config.toml
num_hidden_layers = 12
num_attention_heads = 6
head_dim = 32
rope_fraction = 0.75
bias = "all"
parallel_block = false
init_std_o = 0.0385
init_std_down = 0.0236
schedule = "wsd"
decay_fraction = 0.646
decay_shape = "pow"
doc_mask = true
dataset = "wikipedia_en"
MLP neurons of a small language model. Each row is named by its layer, matrix (gate and up: input weights; down: output weights) and neuron, and shows model dimensions 0-191. Each number is 128 + 32 x the weight over its row's rms, rounded and kept within 0 to 255. Numbers have three digits each. A neuron's up and down rows have the sign that makes its largest values positive.
After each neuron's rows, "fires in" lists the words (lower case) most often at its 100 highest values on Wikipedia text that the model never trained on.

L2.gate116:159145124104113137104108118134104093059109136121138146127107183144110120085059100168120186132154134131104181116143089069140114121158080105123145148051097125102184111133168108130146139058153100096115092121160131135110113164090097102144115113173150079090094180121140174123170119162136171033127203121157170163145100130111099085128159164067152137141164117081128105148146141137121119054099147117134098042151175133145120121122175155132178128165163104107103132059085109134138154109134140163135133142145149178107076145124157166142121134166201071105101133168095092138187200141139119077
L2.up116:119117142113110121154125136196118160127105147096153105105161174123153154088130097181108154114152092130072156142179162068091140146096124135185118100128129091132093059066114122081127093145137042141100133124150134119050166115079153102172112138162147087129103159103131069164150186142151134111109150176222214135175089106129118007151147138096122073126170107139167134094141157155136101055125155145151143107181130144122113118171085103130122144119100100136084134133111125122136161112140112110133160096069158108163096110123113134153170082130161127092086135139138092133174182114145138175
L2.down116:122133147168131149163098098158120073098102168079136127095151135175123155079161093129136099045170122144212118109143089115120110206138155107095117145119163168123148094076138094112083064094132065195134111136165153124118095070105110111079150124136143079118085136098145070156109098102200148114134146128132192137158097111172182184114134163108114071123129168167154127125132119111099156132086137079148101111217126095132113098109110155137202123153115139109112126127154138133166142139186097189142125096125143138127193115174109165134107056088151176124104155153155143123117199145147159114
fires in: "had", "have", "having"

L5.gate119:124117099091189113187196164136100053145125091151126116127120162120130157152191109136147103118163132197117128129149174191199124119126137149168127114118130105139117171126188114125161132058073205096111104169138136146173085122151107103089138108109117085069162081137096139131069124094081141150104151186121100109213049157095108145107129140107094104121100147129115162133123067118145098132081110141130103171085143181164162083194115157107125162154076107088108156145155102121171144155125129133168129156160140157186175080055104128092159143152127155119141098121142120133134168101101168122
L5.up119:085129055142133104140080156096077151171153088139193157168093098133153119144116108118153176173161081112142086110133160173190146137139141100110147104125175158153144089168167110162140147126087200134191175089094138166126141143151153124128134095089095195119164123127078133140124089134135143118119145106176104108133086106121079126087170089096160078082095156162122086161119129089125085124126129085079125086087124122037114128184110194095094200080085151124143091170113111130128118170098131110115103135128112190114175140131221123140150163153144154100098153125139154173186132104148143120
L5.down119:146165152155105153135116163085214150157141180088128127101129147118123141112079084081117111197110149073103134160127136099148121132201134118080105062103153116093145101110143156165106060122063143124159103135142131150147073152154154183136102117120146104096086136101154140082137085092088133124134080167165159083140088156086130118155126131131091146143151149103146089095149146168124120134162114136164135151168115096131135137079169107044158133126123150131109085113179173138174197172121095094124124143140046139101066145094170168154089082093101150103191110107122150147145200125046115090
fires in: "two", "town", "students", "towards", "some", "six"

L3.gate445:140134149108118126153085086111185125124108132084109168124157114153152132105090126132134055117145102143141122143167149114090115196206130113159101154078119113115130054125182121171117148106135106183111155196164087142101132101115091163116141117105123135167117120146159144065146132204140119110089146163150130130168106049134097084121173121127083072142099150162137180099104108128178144114085169146104163167144185099155111125125122168160119090136128124156102100091120111129211133096127100190106126061094085104156152119124185082135076108121126103170146162111038137137123133138201066076
L3.up445:143118089112143163165141141137083054132115133141157142113127158117168134057116104122134036142115041117096079129145171150089135134154143139178157100125129120051172107110164123152070074160118075128122138205148111135130125095135138083124180110180148118128170104141125135146144111155138097129068125127199127109152123103149147089165131104064064176150096194168151117060162162134136088157116149090088151137166168132060115167153101143121128104145065053085142130127175148153138096120113148087121125132090130123126096139134138112100099153103124115060148121129139103130046134128136076071
L3.down445:192175097089120069091097178154060040101089147126098107152139136127154107107184139133110116164129169120171180139136130078144127131166224097172119107109143075144131136138201139147114071159150111134139085162158177095141090123119119149072161146176183138070122187133140113116104075105147117124152158115174105168102117138154127123123143156128097095076091114162162081127154107098112148128118194086124106154135158132122119144177116163105159204120118110096167136140133134166116093118155119151144173155101161178141218166156125074115161086076139150080131161091155164122162141123122155123
fires in: "has", "he", "written", "have", "hit"

L4.gate149:126212125082137152136142135119133106116131125095113125108175108161078140107126085114084188129105204132100169128144060100115181144138135096177105063104139100128079146111132147091174093158157130152147145126115086182142144090137099087123167122093109087085162142137180101042114151150107116080139088130142171120152132073105159109103108140140173065134165124067110186126121143197115114088145170071158110113138181115083143105100117106068122096159119142089140103114110138164184171123070144148182155118152098167083133182134115133103164144104121125134196166148144062128116150194146171130
L4.up149:192092106082107139133188148156114097113179150090103123124113099139093091154114171129104120112126188123172112156094096176113156138127143120102149095105127164101159096196099151088161117161116070132123102163083131128134146181095088095130169157065096114095108125117159093099107137145104085122181159071092146088104158108111132198098121121093135136084169106086104149101173137201166143103145150173191134096127112163145120120045132181166106074104147072155074129169181114095166178121091125152209131145082170121105142107121087151130130126128149165084106184118060114112152091129136110106
L4.down149:133150140118129121125085134177096211108068150183075091098125148156186152057159079168055156112137086123125173078101096090096111106137098076125063189164118088152180134123068164152157158128113097120103157093151134111128177090112105142138157106124187094145136114171134086088131124125103141203105126098131104064091119100175095148150117135157126121174085148113105079117158166158123104090092116100102170102148035133094141135177129111153118109168103130151096088167133078157169114153131148083119124131151131116104117111117095116149196164117155121135109085125159101132083166150146064158
fires in: "can", "world", "will", "night", "cannot", "might"

L5.gate146:153141096061134174163097130139066138107176172063135149087065105133136047165106144119136157146139202134130095114104113104128100133100084153149167152134102133122103134161110151135189113087138109118151105095132149163077184127184103103143147149088116062134112153160171099074063155144147114171163114145099138175109140052145110171119149129125168069106123100126143194120100098127128093160112054108068104114117126159167133049120167154145122147169126117104134136111144160162072155119185143145121152116086152113122101121122121082135145097096150165156158141129142120150133233124140168199
L5.up146:121072143176158059105112179123129173094135086104125097084131184130140129217186115103126156133120091152170148152076163152105132159151075080129113159114179124145191146091130063080036121146128199188149164156123156146093176121146118125112146142172138145170084164115120161132152173103105142216150095208172128101122132138100105122140113155157200118123135145148063129180095128149123130097096147176096123118147132149158155096171130104089133145206121125165152173155133130112087142120141123051153136120124110142141161138125135061149111097134135151107095096120147129087164151146145132151
L5.down146:116093149127093156177131129169109150122127068178123141141154136144094133077142150124132171130117191161165103111120094162128126166208113137115116141064182136103137155077054167062077124127129240127128157141117123112198137124123166137128094116089116109071184128113117105114147148142142141117139122122146156172143168087139132171163120160145166091110117123147111098109093140144089134172104117107100116099156156079061083140111127143142081153086137128136155175110119178111187142042122119153094107119118118139176125115114126172119102136129156176107127124104003188072137124083177154136
fires in: "however", "below", "power", "how", "powell", "background"

L2.gate1:118165113088130121140050101170071094117096110080037142124125106034108171050137082147083099158144129139123071150138103118163161070095146115124137133133126123174081114108154128120128094136157171165077191102154157066117132114104147146166122147105117110096121121108153102102186147148127115157093161049131132107166097129098142140116164138122136171079140165064132192105149156130174163087084127095094063146116162099076076139138113104146104161160130099174126148111108086155135112111125153119084154118116126116117168143155079170078058138087146100059120172102113135124144167151118136085
L2.up1:112123146113193157170106192186114150126131159105123114076141104161117143091128085188161079139136174204058165105140042181119145105121111105113082154127067143123142049097122083129118127076103195111132144097115069149136113118169148155096100132059145103114118105184095128144178078129134144153166139117152129094141115104143175134114108104139107125116121107113105124090123141139137117159151108139042098148118086166068135185112128128065131158109159137140157136128133157145127134110177114113087082129058123115127143162111157199058115107144170120113094162127134064116193165135153113176
L2.down1:153137146173134151206139087157081130125153161138105156089136067152114174116124102159122068145108172138102119140132094123111067092103110121110102147135101107113197099091148137073123096094127094134162145209176131155131086099163173099099126101069126075126214139125109136119185092138085148169109155107160121045106134110120103166157157114156127114149127150184167085145141180120110131132136128141104092081096107197083092147143130161082123104137159124124162139149128092159149160088161158135096130087164186127098166138125106204090134116081146111134150124080190076138144224138096127141
fires in: "has", "have", "history", "he", "of"

L5.gate346:085149116121192143105143159135147098080140137143097169095097119146132105091135116059128109167086041133191177134108103098113121117135168123088141135149176126137060139159146138100141085132158145138111134124150131121122111130168130119064070127063204156175098112090136107156166089092134125092152124114073126113169140105131132131105077160087108117144116122138114178139105143230176112112196128130161126112182038126132171154155131121126110109208098160096078161105126122155180109161151173203136105099157118122062131108091085124134127104125074121127159172112154141129161103138190096137
L5.up346:089127111130091123130110117104118112126120175137077120108073131142135126129162118114113102141130113174171177132068152153155101150169102087124144133115155132214111161163131136081090156152106151105068088124182145159091118161173112101131149134104152154116068203164215140130197105123113109129116123139057107164108162150099110177146109142135139124131095131158114158125087141180144109069125142144180106167095100145158181155209125185170133127078147073147074111141063137115157100077085175194113154105150128127161138107088116124126122073140096203066136126147147089125187142139174110161
L5.down346:112151128087128176148122108148156096166127142039124109132133131148141151124106115159048144188110190114099150157174138103090085081051167131124141116067137124204091181142139070166122148144135100109129163117103175136140142141095127152132154180132140157143162155095113138173168136166091106058168136117131109146107037070126119195125138134131135057126073152104146113184118146102161140181176132109105113087124160101155151166129102125169108110112088109102170059129143126082129105159148115098117173145117132167123136141156206135141170150058181081123123115098186183121126128115126131128
fires in: "can", "to", "it", "cannot", "will", "hunt"

L5.gate97:090142094115132095179158076126090095193111135109177139124124123160150049183159182158117151115116108090041094179181115124130089086116117134080183185173149090134158106165052178148104088106135138146098131135122161121102169055120100154118142098166143135131158121158122104186139154106180097135122156119129131155137171116137114105123119145125087102134144175102117092136154137202100137103122160080087138110071163143134152140212133169089170130200095084158112128127145120125190143119153196145094079108098133103122114169090130157127163133089094081117100112127077117130126108188082124124
L5.up97:190130110180093146130121117162121065024130099152148131126158130130158150105162078118074116069147126135198102143123058130150147154132150083138155134185120194109125054153079161121115109146110137109134115181159146133129174145163115101138114146118155111072158138146153117124137131103127122100108116161074157093146103118136117076138110157126177139105135107125158131222137139112095141130116113095134083138062112135116107142172065150150094128166066131127063147129127129149128080132079163080114082169096156188138147103107115186121146067150182093182140209073071158130134141117158149134
L5.down97:142104097083130140142079152157096044093125148064120125064150162035086152103066139128100101153075101162129176156098143130113120114168148110117045027111157165184097111136173106126074152121148149150134165143100132147129087192139085141159154147146093123124106092126111136083130110119152137120096136170154190050112106128159112147098158123096156131118191149136144157107144101052168079134122115114131147123119102107121124100131150112106137159144150078099102204061075135109105102145138095146124109102119168099148156167168146139091166173124128115078118158067115140129089104083122106140
fires in: "became", "been", "becomes", "become", "served"

L3.gate317:099146096168108109122129108148115180132055085134160100033074127103151169159129122128060097131115123168146122099095087085176166129104152171125172184136132152106103153147154123105088076122123099104140122154103142142109080145119115115139134137172144143101132097184178159105100089174146138134102078125142060150159136176076157165171083165102127081165178135141141083179100127137121131109126134101140105083149151141109174121108119234115132167146149120138069118151088174107121182117107138128087106157141170115136168137125149163145130129239114094148079112088149169119062068119100142144
L3.up317:111140115108107175105172072200159182088143084146156106114104093172118168154112114113110099061109087199185123087099134147107144167063154084166117155137104162162075159179100128138121088087116170090138091107106149192125111108082081124064101089162114069132163117108176111129158133092112169140113169127173070111149139136122135148102034123078157149066154099145141100145101107077120149146175154133098103121101110096091114083183135121128140170168157143081115187136139141109117162131135154125113094172154126128088130152123103185163141076170178097148123127087130097137091111090163143140
L3.down317:129177089122118144144123124149109094114146170121125106088139094145169109109187155110081175141129154112141172146118122141106122112152204156169127116149113146237112106158092101130121140117085149105082076177110167139127107129086147194122145104101176070149104145125092129105103104102157122129124104145166116085107147153130085151148075152183122153142080098169100095148104157057160138129116183089115089127122130127056049166124158150163124129162165175077082151130077123159099071165118124118140164157156153142135130134169116142100150080114214024101085101127080170137155092128123154142
fires in: "became", "become", "becomes"

L3.gate36:142147119149149137162090142103117110112124105115070104125176109132122110124156085100084110131134161162065108035074166105110141115195097166103075102111161117108166208086079128100169157121164106143132092175110065186098175186155142162119113157149104151124125103115173121094149175157133165103158131162090119146091106164127137094141136084079128147145184158133149149141145118110173124162105124104106135166146128127106123152117157128064106180118117231100138143074130065163109110108173109159157137150146116134077129090097073066085104134143059130116124214107121088107105148102145167140
L3.up36:165198091172187150146079100154126108161098120108117114151120162125205134129105147059139124170078130086127089119133151125156164091203130138133197158108104145120115146146146051150164151102099098116185221142159073149113150126114128133127059159126125193120114139159132075175102131156138156128140107129144068078124148069121127175078091155150088127157143097121140090115105115083129155148074129177110141104149200125179145099162196129160147164141123137148110173071105116116138104155098137117183149125125132147132085153098105081129121075154117123104149123161093114183149169076170127091
L3.down36:194094151156120117188136136147155153064118105087099180111082118102075133113182154123167130117113133113097057102123142072093072155156091157151074100179163147143102122100160150195095133100150165093139123096087117142118147119203121157136123109102120122155077062060103094088119097101140160172158182113165146092155120205129157130169119092152109117133169103102187077133123120151111114112151120136123120124104125117150150112088095110101170109116161121141072115088172127112153124080142174150117132163103113101104093135093126096072152197043125139113089183149053148128134083131078146133
fires in: "two", "transport"

L2.gate19:151158071139138097132115125104216085177063102147127149114178142183171118114151150132110115109136095104082183097097142096100101082122124176142138100114162137052130150129135120136136133147177129114136129122139121125116148041162091162169136099111095137182106123122089138061079137140121140104118159128123117154124100088115058128099106155125159085176121091120102112092119149169136157144159079147144153102125084183117113104203087082194103158127139114082092116186173152187152108109083110106134127072070126156157142172083167157095121076165098087132135076152116111128133146060093126057
L2.up19:152166134116105123148149135104190099156135144130137141104092135214176109156162132096102157156146110124124108175105137070128134091101101144090135128110159127062152162101128157146155199155141076128098110155179104113124131129179109151132082131095143116089110140124099187019089096165139100167199099087096085182109121158130048143112153140123195108168144076133086089116120082145146107148154094134128138134162130164120136073118136157224090146075105121107132116122137122159080101111104114114153126082096092164149113141141143170157067093175123145159132131130223101138155164085114144096
L2.down19:130201133061105097149073184083150151103117134124138108135137148148143126135083116139082107110194183149130169145094143161145108088114125123092146083122165145132165108073118103107196145143150134095086159163117139099134137109172110125133056179179136077130172125138131124131142142097129039087160126174105149162122151135090119166072098168099141139232127038085122190077171135134137141129133134098143151149086114171089143159111135160202102120149106174177118126140179117175126096109122115135083128154115116140111208144083169165106159096168141149171108119106169137155140164138126160142
fires in: "from", "to", "more", "of", "score"

L2.gate211:174155147101070161110119141102074145077110106046149152128136131121128066152071112189086091137142152145100069126109145134125083126116145171210100131164130161110122105109117100112194141143095169142182147075121129119113148116149157059195144142133112165143098153174134122123179184162143077129115109093091093130138143116122153182068149142155162172132127116078099134144189140131095136125175088110125132118147144113116147106142104121140123143120081108151106162141119143103093120107110178177167109139136142134114027155175137126157084119185123150184043090164169129167131201141168079123
L2.up211:108165232122095198121108155128119147091101135092114094120152123054154076137117106174100082138121146134070139130151184148156093141043142134151071115152164158132158068136091083110141091124130127217183183091102141157096175099130183052165121156147095149111109140159148170120159144134136114135129111135154072126144174125110112111105149097166090154145120070124059133152160149127133130130143085086092131125127115118110092095144130119111130118148108107133103120136096151106136105125139145157089127194167131126129082121198144123121125132157173173177027127162155127145139174120152072191
L2.down211:126125086184103123099183069144103137145145183066144153142155127149080125101095119135105168179132101137150132160089138137154117113151101135126140105197109100185185174077104185142121133149183172100116038124143091103150083157061113133122128156107171134067126137198107130152110151075092146096146135186156123116136088138153097184141123129099121142145067167112127121087150108154116155163125195124129103150148112108100167106071103177110156129135098126161123124157094090097110079131120137086174112091072098165126130133069137158141157097082196112057056107156115111175129083148112114150
fires in: "family", "to", "families", "of", "recording"

L3.gate488:080170123109105095129130145070137124082183122132147115077179116100104118128147075116176072179132111141102119114117119145207133150172112137108127078113185079124099157119094195141107131090151146184114096170154128153159118166108072108136122168148128106134084112169083095134131176088097135106109100140092070156158156167108144142067100173102145088155130147130115136120158194181092107108124087164137148114137108169132142193159123073104175055134158157151122083082076146111178129134200164211156130141165126145073106082119154147129143098157144139124174143122167136132075098165180125151
L3.up488:162196115067106097158105114062112089061180169126095102058127104105129074060112116126172125169132175124143151093083136119108127117149132102088168090053146157185006162134114112151160132138148071138125140101146089159158088139143139136102118166135084113154101148093135125168169116177100135186146100146113055128116152126109127087095130114102157132130111061110154158104120148190148099154146119132148133145111145151074120127145132127126141101128089132066122136098116152171148139168152081125141106106124095074088160044108144111178151158161097137147156128169128151183108127130181112178
L3.down488:128141174106106129053196126194093165068092123099127153177063140156139087146090176119198155129138096176134075178154106104141081141110143082143080149144102120138145116146144119143109108129096129141123109166153137092130144131114132113072161124109108072199135154128105166083172133104176143143120148095187107068112152134093138132153125203095153115138166191169131100094129132156158136118138094122118109074120119066146169151118079130105147132125069119131099058136111101123090072152101078102108141151109121122141136129158125089091200168096132114169170136045096095081132135090106161189
fires in: "two", "between", "first", "software"

L3.gate132:100113136202138069108095173136086172142097167057133099156115140182158150176081091076167104136102171105136143125211106116180134151134125166109138145137106130165105086112088122105096142123089125089138172138093078173132098070144151140114164112126180195169122178171092070099171073093126113105094188112142125200143124092138141128085138125143113143143174075147135081140160160093123102117121125091127145109130146143074085120159097091187143141113125081150101088109065158084105117146148117145150142173087168119087167143110166138116180110158141105084144163075076069154136120156110149113
L3.up132:105061125103110137143178052136172117136102169127096185095183144141123206144096118107136096086153120130146154120129148163138112163111135169056140115083134145078087083172131155156166100111152097117124123152145064077171157061126062108224079091147120199147156144167208141190133109084127102119154110125068134120122120161138123116126171087108138137131115103108110113181148149169124127171139163115105130129145108139088099136175144096163104172106124159163097126135122099152092090110160134047047121098166135143209156127125149115118087103099150103114155125125104162102108105142106142157
L3.down132:125163137114137090087121099158113132118171121111191082114109195145183146112154127100123125164091110131108177123120149140138166153142175128138139214214058107148164085174150046082112099089126138096097157134101131128103076149142115131103183133118154146180200179143139147133140163096119112092142111152110147137146198131171141116084056085148101082086086089055168138157102120152136164099118133060099106085123151162149106117077121108088164104170141118129095070120167132145111141135116128131166185180096108107142119167162096155138133094139129172179075093083110117145116108162095151127
fires in: "later", "local", "located", "which", "also", "ellerby"

L3.gate41:080096128124156181136147110111101129153194149144111100142175148114129083114187109159165099162155119112197141100096139121092114052181082146092087123104136141119167148115165075114095091110141135100190134124118145170129134082111189081112097174142190140079079154101122168133090133141151150095163201144125175115113102119133110108110118144160164123103121136104112157149182068184152151193130091148134120161114113151115152106109115159149088197100080182093116085084130134063097109126152095156141129086141125128150169100135082155057159176131181135160197135039104117112131119128111139147
L3.up41:133125132136068173145078152137111149090155214114139189116132141129143124134082130063104138082083137085145144091215183155097104121185137116126129096089201141135204162159193123151115118125138095122157132106134164089176204124059132121163181096149110093150122140100133136112115155127134107137136117121078117131141113092188144128041108122096140156168160157106073098109139105122153138079087184146115118125140099116127125107096105167161133118099089145121154119217142190205132175158154133124192152130133100166138163131129138144105120124137137102189156106179135099118072124107124172104
L3.down41:171114088117115091129124160134160140154131078101161067171096145137139121149123157133092190131153163127074124112168111102157166103162100151131151129037157121169120156101149167201085131135158101101103102140085109122133122121083119150092183128181107143137171111127129113094107156079108085106125109143154119095108021106131101146126111164114177108096120139118112077119099185087110131091114184165092043100096100205133153102083146122064197074142149079127127125162150116105125207153170176092150149148139112123099155138091152094158123169090158100146099156128131169160120163124164082145
fires in: "two", "london", "when"

L4.gate240:126101072101087202124116069104144146069083131113118139115092147122129207066138112102139130074114138056115152104122216145160158129182187134118122103127116152130115151111122169148153156104124160159148148114108093096108061123098157114090142126150143171155112137168095173139148176115176102057186142124108118113072047059125078127096246097094116114141147074096150150141124131136137079121105122149139111060160144106135123185090074140134105133139065126150143127118110143099119161148100130074155157133141128159157142087150134161119132157110049141174146101134134121143100131140127153139
L4.up240:105076089114055142145162117150165141046108125070081085056156090121121111100091086137189133133142113132124135092160141140116095117106164114114061097158131131138128179140130083125160141139113068134211160094086162154138151136032131100156154150162181120127147148097102134103080099100167131139137159073116106165086107132108106171096191123114148149150144150110109161142182148134089144097069083094143200135157142062079107168121112125111176118081099169114175124063114132127117161110087143109125112178169138102112127169143120170104098114114107180106141157103139135144078131130178175150
L4.down240:142161102103168076059110126141137100107117128060102137227105109099190093141138142041143153147112119079160093155123220080152095125168109113137187157150148150122141160171141065133124122121184103086118083153186131108132112119162095166144143120140123107091127134071141073094108131141093110099083128137145132084175127124152122157143073084152125071097112143085112085144131127131143120173125160124102092059130071089139089090131180137149075141116165111121122122098157085076172097140174171125119094108129134108188133114172119157125140124088119138165099147206165181112149123153092110148
fires in: "from", "to", "of"

L2.gate160:174097135117112117106089082108056097135169127135136085131148107119178143113140156132085136146153160206125077113158114090153193114115106143144119072095164126199136139114159127132063075169144109174173140168110125157175173125113107175135120135068139126122134099076163172078147101100132184163107111189112144162199098088104112147160079145135155113135147164151158116114116094094088110077155062123137130138080127130100182107105118170170142094121092140136159123062183154157099112086095070110176128065124140122128160119122174165130138074151129139113117149174111125103051078072119142096
L2.up160:127074129114191098189116111112120168145135144106121108146130072135164148139160131120114147112126096123109179127130145114173136143107105142152148084055109082168089146134146152112065115207113092148126166141124161124151169182166139124104081156136130149128133054165093130136180036117104122122140089131101106159171111130132150129120078133153106104111109138138093170103115080147166127099109137184126123189075106123132151145098074131168114186070108077096116099183152129187115133157111085149112153060158107059110176074098139156108112160182140163125161156101044188108149081117127184119
L2.down160:141071119158090145095060138087152125122124120143045112100130110128134119142128125106137153121106129194162102093109195153085158095144148130112173130082158181165147111113154147038057128135139144104130137149115129120173105121139135136111167134103167118121091113064140126090044121101172086196126118075143092117159073071151146180168115090101077127065155230138132133056136178147126126169107116117098153149141107102147180152146119180154115181155113128146087126046148147085141135176106153153089126070136132125139142105094125147100083120149080149129105107158145121087149093142119128145
fires in: "following", "lost", "approximately", "widely", "ultimately", "during"

L2.gate143:166204109078120111129148164112068080060115175121140138126122132090166147117055129165138116183105097121117086135169105107102155156155113083203079160082143116141091160114117128086162093150112087116100137098150082152110123165123135096178221103115118067093154160157160170133201150189170088130107149122151076121112110119164082107159148165107129093094130130183103177150184102139137173119132159081113123163101112105107095064113136190172151148172130112122108104103160141160099124154160131149141112124098101137145071153090120127111076136142177139179189161135110093109168153168144107135
L2.up143:133151126122117147193100187150102070142142133158125188099152130135127170118100160119175110121108130124140175195110098176085147098165106116161094138149080108062116184114103147213130123093116108108171147140147085130117127153159131136150108151103219058094141197110091174127187169150214161122169120146153132123089123110192071106136158136062113067103183139138103137096150116181145129115115160142113162150100159151116118143134165160128120134179138076119098180154183115184121109105170107110136128083099153081144126097103080120154139134146154159159109153094142124174138185169130110171
L2.down143:170173078079152134108135158165064068111120164091083160126138103144158136080093141164117098222113182139116187164146085148147116057148118083133109163115146109119126154148115112151126135110156074078168115123160161119135140174166095100125181127119177121097136195215110146093152101156116112116137130200166051117089140113165082143146158104141109091079109065164174188108143146144088098091102161093096120136189109129178134171119130176092161117160107113125114151113134156170114111102114136091115127056151167130112149142117099089139107128086100143143160172063135108120155134175126130142
fires in: "has", "have", "had"

L2.gate102:153104171142069111140149166125096172134120129122117088100142113110202078086094093171154109104165173064156128094102164116135186162123109129168156224113137168143131113155115079144134134142133098134159080104119109162181129145175097111152116149120132137152076107162136134098063139181162109154094112124120110158177187130103121195141100174162136140191153117118106109106102147166105104162155125140110094136172112132066174086144076076151160135134101068076069155103110170115072101109190123150107192155185141174103094163139108158102136141163104175161140084094148155128121079130115143085
L2.up102:086111175152072099084134166109108165140084101127133120111142140116158120092104074157145078134141152071138109132146144144191200141159089161164134227148136131097135104119109088145128159114126091131169124097131172135180140129153096128153130140117106124142116229186140155166097137158169112100123123113109074168219151150131154184147124174120142147146164132123128152128133145107062113152131148111138096144220142148106215116111134120170208100136112071074091148136152123115057101123180134131146149144148139166088105180158118143085159134164136124161148059139128151177099146146124090129
L2.down102:094064174121062133054130046161135110130121184131142122104101138102147125090150163106126109173092069104133119173162125139150110119112055127165076108125090097130186123139113176135135112116126174131126092083132061082184106155111150176134123133105135164165131172188133136150161087131076117137136114097139125100111122109085156125160072126091050141203170105121127087060145106113094134126139188112137109151105209162100159109098125070090187116177165108166098139107115094068123144099127085119100086149150157171066141094123146125097136119139150159126108117075108177135131135165134136154
fires in: "of", "to", "according", "recording"

L5.gate46:158130114140081114140178150098130110133141133124153138118095133131111111128175098120055162148113151174182130136116144120160122105133164104117170155097131136167081136038130152153085121077172079142130135117205137135102113125158108095132115156138149006115152144164106134232081131172147135118054111050071144122144148107129149128116183164132106128118168114148132084109151139080136185157146125188134082093177075151143133170109104123098119106140142088064102054139134115077144164129173121119120177174147152128113173130083125158090072157120133140150132161104104157136078125159168138093
L5.up46:182098156131094120105152121113183106090171140151174144102149135074196150104122106074154121158137250119119193122149088095109111096063127119118173118147096173070109156065100154134126129121142149136092100165049137085119130128136084135113125155156131124094113138121144142089124123165138123176096115097129169171146198138125169109103092153152092146181148127072069095150152176139090122078147150126158060125116146117096095115103110154151139136187194096161082043135130130151080171134175099117112124098125123166061108159117123136133090125105151165157104086173111117144133106111111168154
L5.down46:150154140075110160110177094138143047071128057108161140110179097106075145139129117109152160135124157103165148139066190156083130164174127160141110113125117098120144138158189131141140093131101143095120085176117069121170132157110171122106117145063128187122134166107176071112129083149086131106243163125123122100111100129126169186167057121078132132094057144136173148060163131135184102092134113132120161097095114123145117099139121185191150137111108142093115108073157106135063156146107127146154065130150142157119127169113097155140143109091127128142126106086124125132100118116062087133
fires in: "under", "that", "research", "independent", "education"

L2.gate163:118124098144158118124099099128133111199074116156164115159117108155158159097106119207054158113136112181141136127100165085119121113126151131105110066069150118106093181149129135138185161122129111127170159087217087143191181124095098170187132093143146147149074106106097160124113134167078166120095146127117107100110166111066066108126087124128146194130152149137125139115121167086172161117176123097138162131139141159127160073181144099133111174101121147104149178148186093170138125167136103170131159059146104146134140108109121159150076133213153145094118093079135135145204136155168106099
L2.up163:172109185140112060160117148126205064121142122120106150170125144161130219106154113117092130092101127135183051168153130081156120078130132070134118142113227085124103145114092154165171104125100145148196203103154100154128156163129161129120170128155152120083112125141136113100145113136092137157178121107135180162150111096126058158111137132095147183115167152166120086109108139133121155131170125154112100184086156125164097121129079172194087147157150161146117149119113174172124107126099154183157128061173155104123139108148149121111109149195137122167098107194123092133175113134133095165
L2.down163:130153127080156059133119115144128119161080122171117096109124167166121162164090145161088070124111152133100058171124144119140081146100168084106129105127174107151146093120099132168174152162174138138105156160184120060160125125127188129140142108190182103089075140111065137096089122107127113124148126130129144127137108122089073176051094131104148105157166103111102162074154128128044200170166140154108137151159109124111125128171145108160083118223129117172151172080158127159141080093126101150117131098142155096100151110098110157143150143170161186162058143139080101117171082169153136123
fires in: "of", "to", "hold", "cm", "less", "holding"

L2.gate491:093136081144128171174126080106126074113088127087112086134129162092120150072097070178111138100095115128148125145149090064116121085148103111106101154114084130094140088120168147102106144163109141182161170127144197100139111186086132116119144126146099085022115148118113118120129151112089085146092116098083098101084160100086104125153119094038098169103126156142111154121122142177117113126109148090101140125136077127098113128113137163139084096230115169102113112091163136213157081111123111141116116140133151156097162167083162117139129105133206068106165173072137144094158185115162105112
L2.up491:139136146108159150161147087163069134159150121103143126154145156060076137120092034133097134145104119166222093166096106151119155144156125118108078212109067153158159045096108116095142131154129101097148118154118119113109117170150152103114169081142123113133080108111137103162132126131125117119060162092128151155123196078110131124150188135078094115094080172071122174119119134084078133086081172086122154116180151085091091122170185153165112114177121097137096114116129130164083092144177097143150132118139098071064104157120140126122192097084177121139151128124141074134156138128148129157
L2.down491:129192173137102144132162090148092102135151127106132088037158123118121136134162082120088074171099129155103107146114108109098118153159163143085127139082095108161143130178127195097087095198183102153157111195176133146166107120107100115145183152136149103131130167125135120096110135116106081139123134088151077082148117088135069166114154163083126180147099091132121076075118137114097112114052161117120120060140148135081128121163155064112166154079093102152162160167132133153137065110172110197196131114081120143093153138124133122136155122129150153156087139123104126147136123206211160169
fires in: "has", "have", "him", "had", "himself"